Weights of a small GPT-style language model, trained from scratch on English Wikipedia.
Architecture: LayerNorm before each block, learned positions, untied embeddings.
Training: a variant of Muon for these matrices, 332M tokens, 10132 steps.
MLP neurons of a small language model. Each row is named by its layer, matrix (up: input weights; down: output weights) and neuron, and shows model dimensions 48-111. Each number is 200 + 40 x the weight over its row's rms, rounded and kept within 0 to 999.
After each neuron's rows, "fires in" lists the words (lower case) most often at its 100 highest values on Wikipedia text that the model never trained on.

L4.up233,156,199,243,220,199,179,240,174,216,233,193,210,178,168,218,212,250,260,227,198,231,269,241,224,209,191,175,167,148,159,224,157,259,185,250,190,187,233,284,203,179,219,261,177,282,218,195,185,156,252,242,237,246,196,183,254,219,211,244,206,177,141,304,198
L4.down233,220,194,232,157,236,178,217,122,210,174,234,205,170,163,212,200,228,171,197,264,161,198,252,196,233,249,251,159,220,151,124,189,266,181,148,162,158,118,188,258,158,271,284,157,233,197,177,184,156,187,156,228,223,178,110,223,175,252,140,213,143,180,195,204
fires in: "also", "later", "both", "instead", "once", "previously"

L2.up6,233,146,256,186,222,270,256,154,273,232,249,220,155,154,181,202,183,286,256,220,265,181,281,145,229,277,242,130,197,198,216,158,171,267,135,138,226,208,188,204,179,201,271,274,232,209,206,179,192,183,157,200,164,184,189,148,141,123,244,250,193,170,236,133
L2.down6,217,190,241,236,201,271,174,150,215,251,235,214,134,194,200,151,201,261,234,146,233,237,233,161,234,265,268,115,184,207,263,162,174,232,165,108,192,246,151,211,193,181,190,204,216,246,214,173,214,146,174,203,174,232,194,189,206,156,185,257,179,162,213,132
fires in: "between", "both", "either", "each"

L2.up80,207,203,232,216,184,204,144,250,156,225,172,239,195,77,160,197,198,236,211,150,190,227,176,167,202,151,219,222,200,164,161,197,234,233,173,247,223,143,192,171,223,154,205,159,183,168,190,175,213,210,187,199,222,213,112,170,218,209,182,214,161,191,180,167
L2.down80,238,163,150,250,196,194,186,250,183,190,232,252,190,121,192,223,227,168,224,113,210,187,197,236,180,147,203,217,254,191,143,188,191,208,167,294,213,169,209,234,137,128,204,210,183,192,170,181,204,177,240,160,195,206,228,254,219,260,179,202,156,226,208,212
fires in: "while", "end", "time", "rest"

L2.up909,244,218,265,209,181,180,142,205,227,222,219,151,218,247,277,182,168,179,178,206,287,207,265,221,183,225,190,192,158,165,101,158,269,254,210,232,148,283,222,235,205,268,216,237,230,193,219,140,203,182,167,200,248,127,206,153,245,211,279,90,171,227,183,176
L2.down909,195,229,163,246,154,215,95,113,216,191,212,197,243,151,296,237,223,105,191,74,187,234,223,189,150,217,193,246,183,245,226,183,86,111,190,245,195,193,209,202,202,245,143,204,144,181,250,160,189,206,151,240,199,161,187,215,166,217,219,203,227,156,239,223
fires in: "their", "her", "she"

L3.up54,169,216,225,201,205,92,171,238,141,229,130,209,186,199,205,195,232,121,149,192,200,234,196,187,209,185,203,171,209,177,173,209,236,264,214,192,108,204,176,290,173,269,155,184,174,219,242,186,196,161,198,133,186,183,233,209,232,137,104,175,170,216,218,116
L3.down54,192,217,202,169,178,176,197,176,185,276,221,225,213,204,146,277,200,184,195,176,171,275,200,156,282,202,158,166,233,230,179,127,255,173,181,328,224,231,123,221,188,219,124,192,263,134,215,180,204,162,179,160,185,195,199,256,114,189,262,261,148,155,197,130
fires in: "left", "set", "put", "took", "take", "came"

L2.up120,210,275,193,192,255,236,265,271,151,253,173,128,180,197,160,241,130,204,212,209,222,230,178,174,208,247,165,193,187,145,184,170,167,182,180,189,186,284,222,155,190,212,246,179,218,202,222,193,151,149,183,199,166,189,255,164,180,232,209,226,262,182,220,256
L2.down120,100,123,262,227,184,216,221,154,133,232,241,189,167,176,194,235,216,131,174,206,213,228,174,219,180,196,171,234,185,150,204,218,130,248,164,130,217,197,194,161,183,259,233,221,222,152,210,227,194,199,211,198,157,204,245,105,213,166,130,198,197,244,257,207
fires in: "bronze", "gold", "white", "black", "blue"

L6.up419,269,160,127,227,166,174,166,177,219,308,203,151,280,202,220,199,179,149,167,158,249,232,205,196,249,171,193,202,195,159,190,197,246,231,230,184,223,204,266,221,219,231,243,158,161,191,222,107,155,203,241,238,172,165,167,212,213,203,196,163,200,178,197,141
L6.down419,159,212,209,273,186,284,98,181,233,257,159,190,203,181,206,180,206,146,187,190,184,190,190,244,218,135,202,245,263,240,179,235,274,204,153,245,160,142,212,175,159,214,163,203,215,188,152,197,212,201,214,180,216,148,202,225,258,130,158,96,212,281,204,191
fires in: "he", "she", "scoring", "working"

L2.up370,184,170,194,257,247,235,217,168,253,233,173,179,168,111,150,142,168,275,208,206,234,195,172,233,231,206,136,223,170,197,147,164,221,250,237,191,214,173,197,183,225,158,216,195,225,183,212,226,200,195,189,195,215,134,242,205,162,204,262,241,163,185,227,167
L2.down370,214,145,176,277,225,306,196,140,205,216,175,147,175,157,214,133,146,261,211,267,144,143,145,277,230,265,158,264,176,126,193,215,116,185,262,181,225,171,201,236,260,152,210,159,213,218,200,163,197,250,207,181,203,232,214,233,204,167,225,214,145,151,167,205
fires in: "species", "album", "station", "plant", "genus", "band"

L2.up426,226,194,220,211,214,192,253,214,194,232,241,191,163,190,186,143,159,198,132,241,186,208,170,241,182,135,205,162,231,175,212,177,221,113,162,191,203,202,211,217,210,154,252,217,165,206,172,220,226,128,207,206,264,146,193,176,171,234,182,267,169,96,187,184
L2.down426,138,230,213,181,205,175,241,203,176,243,186,197,220,175,216,190,117,168,168,163,189,169,184,216,246,190,211,192,180,225,149,188,207,216,180,146,246,200,156,247,126,165,272,143,181,246,179,115,170,185,143,242,166,208,155,201,174,220,187,154,158,209,138,185
fires in: "first", "solo", "recorded", "production", "recording"